{
  "d_mlp": 1024,
  "optimizer": "muon_variant",
  "lr_mult_up": 0.865,
  "schedule": "wsd",
  "final_lr_fraction": 0.0,
  "seq_len": 512,
  "dataset": "wikipedia_en"
}
MLP neurons of a small language model. Each row is named by its layer, matrix (up: input weights) and neuron, and shows model dimensions 64-191. Each number is 128 + 32 x the weight over its row's rms, rounded and kept within 0 to 255. Numbers have three digits each.
Before each neuron's rows, "fires after" lists the tokens most often just before its 100 highest values on Wikipedia text that the model never trained on. A number after a token or word is its count.

fires after: "li" 12, "l" 11, "n" 11, " Li" 10, "lu" 8, "e" 6
L7.up192:097087128124173117121109110133118145132139144092144186130154133122182116086162117165077113152149182097088110157068117171173122162145135190128194189138123118193126162137113183060124190173126090126164112207141062093154100081085111071156147142153123132112134172089110120099159124118102098152166127170151121162123120106125114102125157176109198089160082093110086068136125125103067121122147

fires after: "." 59, "c" 4
L7.up287:137107143163107175109094100149116145109157142108105092097177096133168140163131167148173151117084151101147129129086117135098091136097164124146143121079079117100162101170150124154120115094102088128120149142150110205173117195142157159110093099140124136102052137160116154154171121084132117122076108150152144141176063105149141114129140137141149150131110080175082154120119134127063130152079

fires after: " Mi" 24, " mi" 7, "On" 6, " On" 6, " se" 6, " Ju" 5
L3.up147:176106095092085125182117111204088189147089107110135088082054097094111119116140099146149125200148087209098075114174154110130169181138165190174174163096147124134092201131154112088096138140102178113170142135082162114171100098096186105115125162082173137161079092145162122108104133104119113119105064091140111097087108118051146160136129102093082172054141149143140132120150143169123139179107

fires after: " " 39, " (" 12, " E" 9, "s" 7, "oc" 4
L3.up9:113146114151133089167240093094177153142094154108109103113115165138162143101121113144174128170138145134168146109195158203131116199138102150114164120049109170197100070125196122132136087179122095091097146103165131129128166158159099139163081121093182120146162138113110087126119170168108180160134046126136066137186137160121076134099116101155126124216116131136143100098100156087199110089070

fires after: " Ke" 19, " Me" 10, " me" 7, "ite" 7, "ent" 5, " Bro" 5
L4.up458:149117131141113167116147140143110085094125157066050131148123120122168090126135164168148116121136101136129143092079152088172155150110079136133097116117156133090140180109141138182123161128131092150089083178097141142133144151130127113136135166106163094140171149051126130182149135079167097115160114098148099140112150196164073134130111164174026149082149125131058149067127148094065134150143

fires after: "it" 15, "°" 12, "c" 9, ":" 8, "m" 8, "ci" 7
L8.up527:101080159142070083121134132165123108111141202124167186177187081141160128103149160134074115121081111177068107120152119177130131166121093149086157154188173143149098122178134134067142120075133131139144161119104124091152112133106063127129158132121163144084164173143138087092176094122118117179109172085071169107148126122166049142152154102135134112140150164132101152140065068145099152099117

fires after: "\n" 54, " " 4
L12.up637:144107086144109149035122133108154122170080132122116093127154181118133095107163116111094113109129115111137118140162160099156115086149128152104112084149116146131088167148148154138164078099126120184151106101138152142127165137079097180132089208102094117110106127036217168133088118116166144112119125116116109157108142095165062076144136164093102136149119070095103128125057127161123084172136

fires after: "ch" 18, " tr" 16, "st" 9, "ur" 8, "s" 5
L9.up748:177138102104085137134161163110060107141175115148140124126119120108163157114086101109070088103097130119161147132083095126156073153098098124131134114109173167118104110148146133100104100139181092116145141190168083141144105124131164063072179113200101153116135091145174099100146128158092062163106060089118145103156121102168153152177098113135119137162115128170091122102141139084136105117140

fires after: "s" 33, " as" 23, "as" 12, " As" 11
L12.up80:149091128105113155069166172138156085107099145092126093145123189130185175164136168165134074109172030142152123152125174107121130163109143074176083105146153154138055114090157110087117109112124084106203113133072156108109094175091122087133104213123141146151172122052175130194108116118169084156181165103129112159158104112108187135135122091077110156162120075108129126135119122077151136091079

fires after: "go" 14, " Go" 11, " was" 9, " be" 7, " is" 6, " an" 5
L8.up222:203108049124123128173127125140137148126127121065133123164090159166093144146131100147180150075165141121135137046125125159121114165090078091137132122107125149124100163138132068154131160140139116112099183099117123120170165163169083122147133152077140132113090142088113082156175215129154141078128114120173172140168166142121094058173098089163138118165120154148144136147100144079174074112126

fires after: "n" 16, "lo" 9, "′" 8, "en" 7, "g" 6, "ver" 6
L5.up807:142147146124093156114110177176091184113154123149142142095123092024219168085178139097131128112129157076152094072089190107122086117145091114095117187163150128169125198122127165076156135115100230138079152098050160082091160115128099046132113152109143118114086165179148134156099060109087114096145091132146151174109128120080056155132151140121087092104161119115098157134124153135153154119159

fires after: "D" 23, "T" 10, "d" 9, "t" 7, " No" 6, " di" 6
L5.up655:099097116137145128104088110082134121126089157116159177115175070136170090138143183144161094169155134137072141061175142159170157121154141118107152118067161205134098132135186134101114150088175160155163094122123187126121195094185051169132038172095113156080154157143132141094138123104073145131178185099101150100096127058174120170064124136065061171114176130097132084067140099069116140133187

fires after: "." 34, " W" 16, "hi" 10, "\n" 9, "we" 7, "W" 7
L4.up113:147079175167178143140099131179097157111112087133074170130127120172125183152136155196167111070142141121093186165133133137127095144080142096130114145123168213122092164150137150115117113095123139087129101145158096153144174141092156121181141085119092162117134105138103153171153116049146137107123116100117142077120081102146162140143164140158114132160070074132147146077147156129108100159112

fires after: "ec" 23, "or" 13, "c" 10, "tin" 8, ":" 7
L6.up225:116146122192094134162136100121110130173090157152104190154145084090150107146118139161128136137084105105107146120096099124080094171094112109127148129121187083145096066125118121147132137074112120114047108167123089151097174144112131148157110098158173133137147152082126136130155163138180103158073120062126123170130075137118105053176155117120137139115143088138058161101124012073118156144145

fires after: "." 59, "," 26
L4.up440:161202192133142157169128074127126113120107125118123174125100152122153188120170051163152155063132114128088113102156125170126196218164152127101125172122162108131068189123154097146160120125107076102121150129156128120179112116107151155097154130097140134129110106047138143061091099142158098138160079120156091121183104110095153138174147126141130100142072121188111151139138128207004084112156

fires after: " An" 19, "ce" 11, "en" 10, "n" 10, "ed" 8
L6.up233:074166132189104116166156140077088124103144109124106211120151169107171156176164102067084162141068154100085146164172137124058137123144142134107107114177136109159168154143117174132080099120120157102087120146092165125112099126069147092056065086098101169135103203163174130099147090092100110095137135138120092142098157108098100141127101088192141111108168124143117108088158159121125183152133

fires after: " pro" 15, "ad" 11, "p" 11, " ex" 10, " per" 10
L5.up422:139157131091096128122189175167141134129143147094091145124117117104075100095115149097101168124122151181089173124104138078078131174061084081135148105108131185166123139122078184131165152132115215111123125147160126050168108082100114173104125157159109199123138100119160034126115143172081156196136135086085151104109153100145126149151107112161091145073038138126112088128151148086099110230121

fires after: " po" 16, " Ma" 14, " V" 12, " ma" 11, "M" 9, " U" 6
L4.up224:134140106124126114134172115163134081186156167216075147152107075179130137150081092171024117131169099103128105120092165195131122183178141154125175100150162200161121095073137114136098062143141100220137144114100122125114124132098121102097155127067171123080147172161119188159139133157159138096072101053138145151147098171137126111133114153166118200133101094080139141079190136174165130103129

fires after: "en" 25, "ri" 14, "er" 7, " the" 6, "n" 6
L7.up580:072153119112105159122131183102143150076098101136132120129106133188078117133197070162077113109101141135160141060159079130080159083142133083100096096128138038140131117145089166140154118113209138118125151087078118122161113137165088137130178130096125105155125105193102165133135096105094089095108175149153130128139139118089108061122185182118081131139186090101082131182114161136185156115100

fires after: "ch" 23, " se" 10, "st" 9, " F" 8, " C" 6, " f" 5
L8.up554:069152077105153100169128106145016146161168132165111124084076089122223198161136162102087196109108120082110134145148127126110105106151134119151099120137156110120097093078124122143082125166140124094111128153076182135106134135134149060097104128154138133128083096084101112037138101088092118151128066115162134081113154134168145108137128128160085116105183143110137120103143113191155117127116

fires after: "ne" 26, "na" 11, "ta" 11, "th" 6, "fe" 4
L6.up285:140121083154140162177093114110108121111136122065115084124088139156094130105103103072105158175133156126079107134104118073136136127096121157155167157098186175117067084097145097191116170081120135167113187132129113100165082094077132201140132148127147127127091130160137161211143101106160165137087082095133152098150106169061115164140156172104123208161181055154154156120136163116095201118090

fires after: "li" 27, " Li" 7, " Bri" 6, "i" 6, " St" 6
L3.up619:168107125123115146145139122137062189144118111124155149139125121098167095033122133170113145153087115136187086164102101127131149105154107105156141108135081080163146131077102111149097167117151178125109041091149143179102119114123121149146110117139113143135091122114065096166072107122187117110142172145118158178105144169172144154130150109101166114126169123155136154122115081183100110130118

fires after: " Li" 18, " E" 14, "le" 9, "e" 8, " Le" 6
L7.up433:142057154114129139141119103140090121135076145159176146173118162169169112158072082145139134180137108119137167145091067134178126148137172195152104047102160120130133137123116116123126124085148201169178038144049120139126178110134132165054150149101074146140060148102075147127107024099126128102070113092126114179099121112172129092144143116123127141116192134145119056114085127165157142124139

fires after: " " 20, "ver" 15, "ft" 9, " main" 9, "en" 4, "s" 4
L7.up992:084127080146153076118144098115136143104140163107089183097121164172199141175145070124121167148104099070165127115174054138149106153146139128211083042134144109157146123198123138103183130168148134070140116150170092112167180095112187130129170134132138127135127070129125134078063103128138124161140096163118164136081170078167133159146153154050130132123124137157183083163155113070143142135098

fires after: " Ra" 21, "la" 19, "ra" 18, "hi" 11, "ri" 9, "a" 7
L5.up954:149090106130063175131106070142120146151154090077137166083134105114088128128171113143142163103097133104087146164096120179133126143153137184144139143174179131067147091036106086115161154164083174124108104166184127178147119134130138109097125155164117121135042158130087188144124070153083084094135145085123141185121137154135126059117109065158124116146144097085134171140102188137136134061118

fires after: "T" 19, "M" 8, "P" 8, " Po" 8, "E" 7, "D" 6
L3.up671:085150148091112152120098104166159147136092188155084139132157065131184101167116088134028135148135169137100113163104105066184164129158158143125144128105129141137154166153159126089149112072100085132088094138102168142124084090132056112169082148088145136069142149189080095101121144128126117196168135080166120181114117141134124126067096150100168150164130120087141136145123110055168137159125

fires after: "s" 33, " po" 23, " comp" 11, "os" 7, "ot" 6, " per" 5
L8.up489:126088128133144190135167161133160092101114162152131124128108114167141142129086118121112138115146105107111125164113086121140038109125128107095156177129109171105094110120151122155115115123141130177125115085113143159133150094143054117106134138134158140118126157063041136093130105177099107141144115123102213142148110112143140118136191113102142131152180158146141189171172114187167143151054

fires after: "s" 22, "as" 13, "op" 11, "ir" 9, " opera" 5
L7.up685:096135139120088158076045132108181110129118111113132144103136138080160071127109150136069142141120119082149158172131129118073095126113186151163133105145101165133112101116132099087177134093121172101131141127147165065100148153111192123100147130135096189140204163078188093064220144133159055127129111085152141133116103105078143153111140092123061130118177146130117082137094133113147152134078

fires after: " " 39, "arch" 8, "il" 7, "s" 5, " S" 4
L3.up266:069139078161125102069163121111145194135118133113121111113107114117141116194187113135096157112079100118133162137156117136124103066115113150169101124131076108131179108127132162088141197200156154113152124123157089100083165154174167115083151135159123160123122079089118085080075115084121093124139151168148119178087098063136128110140203152104180111108125091102117104118122097095103117130115

fires after: "." 45, "D" 7, "R" 5, "C" 5, "K" 4, "H" 4
L3.up395:146130145149082166126102130114133116076087124120080168136112128158136140150143099141176083101089186127160199097084111120166109153132176049115115119142171163190145145105133083170125120144198077111115109114147091146133112122059174162130159135140126085193106091131084120172160137176203182167131132105198160154145094123106101110133175168125188144148091096144110124125114122182093122135075

fires after: "al" 13, " Mar" 12, "li" 9, "ig" 8, " Li" 7, "ce" 6
L12.up399:115140129098056117175183132134079148100105094130131141095157143137069016046148117184073161200123132105149081211078109164136097124149124147085110133136148113116113119147111109182135137154168123135140139163089028115098136082148150086111161081135127170130138138105133123119124109134118100158168151114108149135131141163120134178179098127127204111163108085118121100124138187135146126089129

fires after: "te" 17, "gre" 11, " Me" 9, "ter" 7, " me" 5, " first" 5
L3.up290:134120107129120139069149098175124128124140150116090115149161035178124182106128132124141116103106119078143054140127145155160190171115114058155151091082144110143160123120160081126153154097169160137129162120144098153098100165156125170122171111105151083156113123127064138127099135082195137091177148135083131097125150142137146146168112124162132134153131091198087190059113122107016128158125

fires after: " W" 18, "w" 11, "e" 10, " 0" 7, " |" 7, "W" 6
L5.up754:110100147113206090122076086129122086086061051133105144111078157128134148149154087121103124128139109097096123148120130120119194059076145066121094160124133182115151156161100115131098133162144155163139177152155096106126098187110099143141054136150143116110111134109102162119134142071149134147179156115129153084155116096183134061112202123190146119104061116130111117104113158143114148166111

fires after: "s" 25, "ed" 15, "n" 12, "er" 9, "ran" 7, "red" 7
L4.up1008:174172160109087102139146171070136146118141151101107148123157153125166125133097137067143140087175120144075142211094168135141158163140117162122133106180142117166153144153095130179180132069139099125120072104073141156113118167129177150169177114163140130154146076129116098137074174149157078132069169182157110115092133102128141076063185094134179071160180151107133122183119138098150143110135

fires after: "c" 23, "w" 13, "ing" 9, "cc" 6, " S" 5, "e" 5
L7.up442:154151111185089097105150134112144160126120172123157126120177107111170134103136188189147196114111137175095102057109087139161056100141173119135180117160133160094171063150085151125151119103122162170118110177137106112130104125209134132145098120083103140148063141095096126156183142134142156101081141146134084148193153065166101182098151129127181162189138091112099100093092097088102155134130

fires after: " b" 21, " of" 11, " sp" 10, " (" 8, "ra" 5, " me" 5
L4.up790:154161108128126116136114102111084141169129077152119133137100134144121113176164053142104179134107138115122123105122197145132167195126107109152136209071156126097096095178094145130102046160138164162138171122136142163148156085091037118103147075166068176114061152149158103071153114101166095088069090118075101127145113121122153124158103154106122148158149129167162062171131129108114135147097

fires after: "gra" 25, "a" 12, "li" 9, "ph" 6, "ra" 6, "la" 6
L3.up915:155107150146049145153112121100069120157150122107165185106139154118140131154157107131163154109121136100096085160057159220105120164042140115208091130134145158174121151103130179150117109153101165104137047128130160142124188032117134074127142164136156140096154133113135132206164095095113097102087106121176130164089168144127070147093152112094140138128163107143157142124174122104163092106134

fires after: "d" 21, "re" 18, "s" 8, "il" 6, "m" 6, "f" 5
L8.up206:112139164079168116085135126100147088127111101154128030207155144156122141108138120146101169149150140129084104196189123128097098163137189069147152070107183096175179112163114152191100168122148151120108120126140143093042120170157104138137174123196142156106116107124130110156211132062152175125131150111147121141111137126158118134151157089133150102150110134160113165087173137095117129128127

fires after: " " 24, "ish" 6, " in" 6, "American" 5, " S" 5, ":" 4
L9.up60:117137130201142119065101146120131150179155115122142121152130166151151086113152113149145095125112125126144150089160160145135115101106166135153148161117193120168116115084138115120074161170101116144105059113122165138095164089155100095161126184128119110057052100097182160108131122112090107100038088045159087107132210107126127048069160138107097160127100100144100091113114111135141176106114

fires after: "en" 21, "s" 13, "er" 9, " Nor" 8, "et" 7, "u" 7
L4.up340:168153166144117135140131121113101111069144129132191106177197146133197176143081138147159139130176117107125137138125167133073096191103185112132090039133112091170103189130107164116103146143170111160165139108071141095110112049087152077173155099174160152114195108153131145130143054148155120132068112184166133149073121156165083122107108100116150098156137087110111094150126108135116145166122

fires after: " in" 34, " m" 11, " me" 7, " In" 6, " Mi" 4, " Te" 4
L5.up801:177119168156105124145110179122134136138172174143126127119183078142118195090203102090124122136161101141140149105152125107135131072114148182116113134093097140077105139126152183139121162112214149125158117154142103091078108099074095134104104101176135128138126046104202161156147122117160074111068112145083064099085195127154088144099056167094116180127146138066184141118141103151073133101118

fires after: "B" 17, " Ma" 17, "M" 12, " b" 9, "P" 8, " ma" 8
L4.up9:124127125092097148103175101186169126140103143171136089167186119181135131140124098108033140141130117106183099135133134158131192134148126099193087064078129165103151128063145078128105149128135128131153107087132144094119096153094107076138108112121149132083094158119093119201161148100097108045136123162151102167111121150128120091157105199186113181172131156095159112099122177146085055125153

fires after: "s" 25, " Ra" 9, ")" 8, "us" 7, "ra" 6, "de" 5
L4.up507:150115128141073126134086100095087155058146113131091105148167085099181168129118142131177109094148108099121123186130084162095141118108107178110206084145176126088176117156088117156084152124159118119155105151101144141142075142162087110119082149118097082073110171066176129154097102175136103127112040115078079174082149109150118166132113112163087107179181104177083187127146123127123093153153

fires after: " " 58, " (" 19, " W" 7, " S" 5, " P" 4
L3.up931:146090107084129096160164107143149099114106160123120084112117147175127152095145163110140125105075104138163165136132121167137140109183159145086153085087084177116090156175107130092070109171143129043152113057156107155121127130136117151103163105123098151131125113142165143157089115114139099132149089115167158085136138097153087071076152142102135136190123130138176092157120158125121069126080

fires after: " |" 42, ";" 21, " 0" 4
L3.up77:133151105109137047190111092150114123063149114113082142147124141114108144167128063121070140135087135163156134141155142143152153117077107114140086099115121167113107125150096090092187098079154168114083167160113192085098108086119145124090083095159161134157137040102101152168176128082129112114098127114135093133073091092189083103136145177107201170104128127153099187142080129126138147122091

fires after: " " 32, " ch" 7, " mo" 7, "u" 6, "," 5
L7.up485:127105109209056075133105166106121089099102130154109152167071116143127176150169168086134132136049131148106165096116132077117128087150192148065150104165156083161123117085112165140091117070055145135105142106154082028158102105187158129095172113108102192147143132078124146085110114158172135098081141117111206108096168128129142146102167122090122076133128159080165100147187121120078188148132

fires after: "s" 21, "par" 9, "ef" 8, "ub" 7, "ab" 5, "il" 5
L6.up419:093147141083193103118155112148173067099113158060164117165117129100065125094179131136066123088147158086149076182157140157184157123207147106077155141159166107164136113167138111092119131149165089151142143112153100148105143153123073189115105118152120173112159125102140134092165162141109097177154135114181159139072088179140077056153171117185188117112102094115039161079146117142118095198086

fires after: " E" 15, " de" 11, " Le" 7, " T" 7, " S" 7, " G" 6
L4.up817:134102186118134182153116074130123065081141138114081167188140081058151186079158071145114128101136142131159124078141109091128102115125112128157137122131087091132067156143146059147134087080099154186132133105110102130144111151136117118120141168170128103180092121121145152153145070128106101102190118075111102128137184114091114114185149145116146124137188132087131175150143141149108122167198

fires after: " se" 35, " Ju" 13, "ju" 9, " pre" 6, " Be" 6
L4.up956:188134078177044179126105121120155213128123206143110086055065175092143118113150137116172172203123127115204088105114133114172121098100095157143151142108200146085109067134166135094106131175151157189123149127099118074108104085159137135154111137104123156105054070124120124075138135083137065104178084131087143116147130112146110080145116187141090181070183103103112133103172109162128152169109

fires after: "s" 59, "er" 8, "ed" 7, "S" 4
L5.up819:137135112187155087087116096092079136119121184128170114150146169153125117090138085106107062124162151156107160121147142142150164193126181128144091142131146138161112146112076167093155147116162093125098173080111171147119155153062105153128146103170134081100184115125078063112133137186142115134151162162193142132092187127137112125092150135062104121155113096117156134143115155159108075138095

fires after: " Al" 26, " in" 16, "al" 16, " of" 7, "y" 5, "," 4
L9.up278:095157138077150082125118112179120086142124133139128146115141161131116109079131121163158176155124158116133124076178073178131158151162116143146116091144147163147199113076063136119122112152097132107089092106062090101085176068111116116123164196163097129167125173102101129126129152091117178154123125119148038178122133156102116102141109109173155228140108089075164070115107129186137138161127

fires after: "ur" 22, " S" 12, "g" 8, "c" 8, "s" 7
L9.up668:161121144156100128164117075136094135192131123147083199047144119113200150146155096201108060110127087079123115120155138146147108122135149116109178082106151143125175093182156107105140125134133091138138080186144079125112121136154150068080139134101170153112101129092112091165050116110112118168088140191159142097100172103134099126161167112126139100150154176124150146146182130114152130145132

fires after: " E" 20, "en" 10, " G" 10, " medal" 6, " Le" 5, " c" 5
L12.up666:158134164124112160153080119163074076103107181046124145181139122131066146094153153107104122106092138140119067145107122088150157104122131156226088140128089090143115129155142139128096151155108120161160116146036167161194131102130180097091135163131182124091093103104137130133056125103112168141167125135133134139109168117119113118110138136093149146138141070161102134117161132229142150152105

fires after: " " 71, "-" 6, "n" 4
L4.up570:134110081167134113175131083143137109169109163082138167135113134157081114114114160136172083161144105135199180203120126141109084110176091102104117097107076128086145171157103109108077125142166124112137118069117110163163101107087159099086176150091098146119107060115091180144096120102156092141216072039117166139089159126184088150054110131052160165164103069159108131115121130119099099158088

fires after: "'" 31, " the" 13, " The" 11, " It" 4
L8.up149:168123113125096154133086101130108117117131109133164115159101168117150082126092131115112109106116168141111156153110126114143098088131109123121126096111113103110158145115160181122069171143129097191159140082092140096087193139108091156122147118113114147126176137104152104062120148113225123116133115126170071077117098097111103110105185161111115218125101139166116169170081155160092156101165

fires after: " as" 25, " was" 9, " are" 8, " is" 8, " |" 6
L6.up540:156116113118139129152055171126144101111127195154120077106136173105112181133121149152119168119109105068168124111105125137105104203114083140159111107091135138168121128135148154109145170157136156096136087076139116181141143079133069158112103159117093158117093094076094156135120201157111131103105124105132153100142143126120096073154180045116133133120126073179118177106140068165089112127150

fires after: "." 38, " The" 11, "," 8, " the" 7, ":" 5
L3.up789:183151203154170153138109115118096093146106198123155179162118136130126108122145106169195144114130161121076117087154122203152131129146137074159070182082136146109082115132158184109076121123161116178118115135115119077106075150155088171170135141125121120112164083154112148105102097086174142158118085111133092135144088098143135109141186125111177173144146123135146176151103162091123118155067

fires after: " |" 43, " " 29, "=" 7, ":" 4
L8.up163:154134121095110068157139105130132138164135123123100162162122096204114142159062137153165136159095121103185069150088210080124137149119123110137146083147087186154137140103107113124195106120109130105097194102089123156124121066186100120151152133151157142104105073113135113159107181146072107116118120149101178042111135133181073099133154167116114191117192146167073085143120097061129072143107

fires after: "c" 11, "st" 11, "f" 11, "H" 8, "th" 7, "cc" 6
L6.up435:167156132146145097165148146152125149085085161078159107120094120142083064077155069126069114110152132197113113163158097099128096117169101131150137153023166134114134059091119155060083188078100157128124138137104083097158095130106159116101145131155120155082105152162145126204130156137163123165141164152134126116140183113148144195168146115114188154216191144122177103113144150152086120148111

fires after: "s" 28, "ta" 8, "as" 6, "or" 6, "us" 5
L5.up701:164128113143067159144076147128116113118111142078106128130154128083109098171083067099113160124103117153130164173129188110090168144185117160152142102151198149153086118145151143104092124120143131147152162137145165115117144146165117102101189126100170116105161108087139117093125124142130078126084129109053147112111109114185121134134115150158107067163162135140137177083100115159113117088178

fires after: " " 30, "er" 10, "ro" 6, "ri" 5, "i" 5, "la" 4
L9.up782:147167101147121100126147136117128197146071056113140108090083112166098068180106062155125083109129101188100115069108104087152097083167139123213090120141078105121089129150088130150167143131142154119136118140088022162089094175140159170120177123081121091104095133162079075175111129107099140107102133134120122147162108072111114138159121134182165138122144143128133150149076172131141177102107

fires after: " ex" 20, " sp" 9, "mp" 9, "ch" 6, " me" 5, " can" 4
L5.up94:126110160137130094108052075142144191125108125091126117097148077117153116129165159157129139122091183098172104100086156122097162092134124171146086122094127182147154104127142130145127062126160171167103130137164132117154153108137113111143111082145127179147146166061129145067105158146113173111131151178096131137132117132109168160139118168089119121120142188135124132153150107068125118158143

fires after: "d" 31, "ven" 10, " In" 8, "act" 8, " in" 6
L4.up536:179118151147161121193161090157085189111167151093133112124130159117163132099141118106111182152147132129067161090121104120195105053086165108131140222119159109074147120123121116116145124109130060158144131090115146107111069124084129193131117055092130130158149063135177102114131157123175098168113165138090099140137143043150123173125104103132118143152150109133083149082163165141129107120111

fires after: " " 45, " (" 24, " \"" 16, " un" 6
L3.up371:131128087135120086117097145150122117130104089124105106113137167146122170143168156083169154194123128114184123122133163138110141099187109126164093121114112169073112140164111150108162070074203132094138094061127121074133112120164174182129151124165132129084162095145169118126130088135146160178166054126138159144111149136174125135139171087085166163181086093075122128156127152164105105141078

fires after: "ro" 18, " Mi" 17, " Bri" 13, " Ro" 12, " mi" 8, " Bro" 7
L4.up816:128115145128104104125209094164144143145139167144152155151087133116053110098135106160108117177066122124079091156164158185161101125114122123171122066091177082188118124094164119123007121143089166077156018190154116140189105109138115141090089123150153162162097131135102143131112134100153118054083129086140110084111136186067086159158083090168093141169120163188114086101168114091146113170108

fires after: "." 30, " No" 14, "v" 6, " " 5, "t" 4, "e" 4
L3.up13:172157180113135142127094076087103079100083144157141103132089164145168170144078110116120039159115109156137092099082148163114155181115122163151105142163175104174111173130172111103125111061144212079108107126124183181184185143132147089088132153159147138112054135077156080097082112135118145102153143079106132128126145152110181070110109140169144173204097116129144131128151154150117165095098

fires after: " be" 19, "ff" 9, " was" 9, " re" 8, "re" 7, " w" 6
L7.up322:149178117136155123144111165177066162097144115116088123115111092109094113220145144144205162143130170138142166105133120187111100127144143125112120164104129123149108131137141108148054171150106150151168135121083183241092138171144105097118117134123121124099115161101042112141121149129121117084164146126148177186137127136173151165139105056145136134135126122145096140112075110167122117081116

fires after: " con" 31, " comp" 15, " po" 11, " Con" 8, " per" 5
L6.up597:203172134130127218064133106090149111158130161183191122125122070153135152149131158123113200160170084155156094136128103126163083074113161108124111116135085107136128154177123142126074120128100160143107125097128171056127180157178135137169120173141148124133139148134109172135131124148185138117143122169135138096108069069163101097184169136104154077095146140120141089118158142171155133137105

fires after: "." 35, "-" 24, "00" 7, ";" 6, "–" 4
L3.up913:101128148141107133076070121168117077147065155165119114143140157196143116095163153155125116094132112129111085105160153144126145133094162060108098133180168101193103174135191182097142150148097075117139175139151127143103194118140156169130151097076173069107131141076063106130111140134178127126145098156151198081147113146101120135136145160109126107168108098204076120097136104147095159125148

fires after: "ec" 18, " m" 12, "ch" 11, " dis" 7, "c" 7, "s" 6
L3.up908:121066225142095154155167153127084147150174167122051169094137187094154079097167075107108151119137133090131156105150102124118131173143121119219202088121144057176136055168148114148120131113090181113116149131123090155171186163075159071149122117090115155130132138130097101153089094144110093153125134089082140153128175106143169101135136082132163143174162116107063165153145099103108132128120

fires after: "c" 13, "i" 11, "ec" 11, "mi" 9, "it" 7, "ci" 6
L6.up236:155102081192083060106137167132150111149080163174186144127133160091085105143145131131124174062136150155126107109075121143137115144171158120135062122131117091172091132077112090168155133091132137109130172165138152115123130137140149125203166100104168129126154166107143165152187118140184151079130205090138122123158143111141083134061127023153154107173129107153077138111109121057138193129218

fires after: "," 63, " a" 17, " the" 4
L6.up964:100128095161153171138151084107147173161088223126142110144130201080183157197145155183104168098123151108109122133135103138109181163163143069141136137145148147111131112090106119153071159137140144131132105171094181138140089173124143150093111088131084124106109125131082119111077110144141128091081053193146106123169092151130169120161209109140201132141115113134133119100134089207111126133185

fires after: "on" 17, " in" 10, "n" 8, " Con" 8, " con" 8
L6.up928:128097124119166107075177112075194121134154169097168118120159096092127130157140088141127116130159113116108177130150126108184092124118134095106142166117153189096135121160149190151140106136077108158126134126112165127084068136136109142143106158159114091139114125136105110093083137102145064067087108149162082143144131035168097172202164135097137135055137105116180146149104126196086138110120

fires after: " c" 22, "c" 18, " C" 18, "est" 5, "s" 4
L8.up129:120126188138122110194111152132133161115090132121103106162075117143108124089122101128149109086141120129151084101122132125095144104143108145177133065086122130142171095149135146123094160122076104159169136121157125155151095113117103086180103101110143136157105098087173117202119177114177123154160135092153158112169165125133110126187138080142204158177179110144071061091107093164102070121093

fires after: "e" 26, " a" 13, "y" 13, "le" 10, " Le" 7
L7.up321:156093161140090152120137135194085124150070133127110136114173120105141141167206130149143113168109157104101089102115076106142151101098170150111092114114138161134121094080085126187136136115142184144116118141111145081163149110141189124167129120115083108126090138140087204114091124168120112119157079113130081175156152095125151152116103045150105179156170126106130086100145086180149191141061

fires after: "re" 15, " Co" 12, " co" 11, "com" 10, " Com" 6
L4.up997:113080074087185126100147112136154100133147166134126144106154079152139117137112030125177107123084114139119122104115082121154117117103156123127207134130137189091093138151160118100171188097164172094096138088130119107159137180125086066125119179156085126110145138085122084144181162121195166158119117174116174155164141128169101111065118108130086143104123129142147124094048176104142130138104

fires after: "en" 26, "ef" 16, "mp" 13, "n" 8, "s" 6, "ight" 5
L5.up393:122115094165122108091166135152087091119100098171131121164163157132168117092113134069133161127114139110124117160071188106132116142141132113104142104111086123191175118152072147134112089100222141184146123091148124100112158116162142110133135103155183152139135170172147105074121141128119120142153117168153149124111101141113116113109127162162172167118106124120101145089136142140102072138072

fires after: " 0" 18, " |" 16, ";" 12, " 1" 7
L3.up690:146089130110089114125141125114090104077085154155136159158102186118075117154117099129170159075158141149168098064109100164138142119136115047130088111096145223188113095152141114106138121146169208142154106106149179100114068147106076136187083177093116155232078094089155193140171081095128071096103105153125153159129131068158144097156098131137178164100120136130136168120113151075118116170088

fires after: "," 23, " in" 7, " for" 7, " For" 6, "p" 6, " on" 5
L6.up377:078120164103102167107180154139132155146112116186121158119113183139107099072179147168129128080069198112106169096176084124165141135116125082115117087072166164115135138096117178144114158115094222062067136135117133079123121115085061154104081098168131136111089104139073093104088174109152175112117106201141138128136127148161158098201183107099141141136091144170157089122156089136123108157115

fires after: "'" 18, "==" 15, " of" 11, " the" 10, "s" 6, " " 5
L8.up856:101094152087114166121122081208123090141093056141154124132085164082165085078138133145049146125106196139157109084081108112062137111153080059108112067133074118081187119160105121118132126136138134129115095146123128149121160098091191125059149097172130119124231144107107135092125178117174142124068158107158105123143134082133138168091110132085171129132127107128129127105101163114130138113151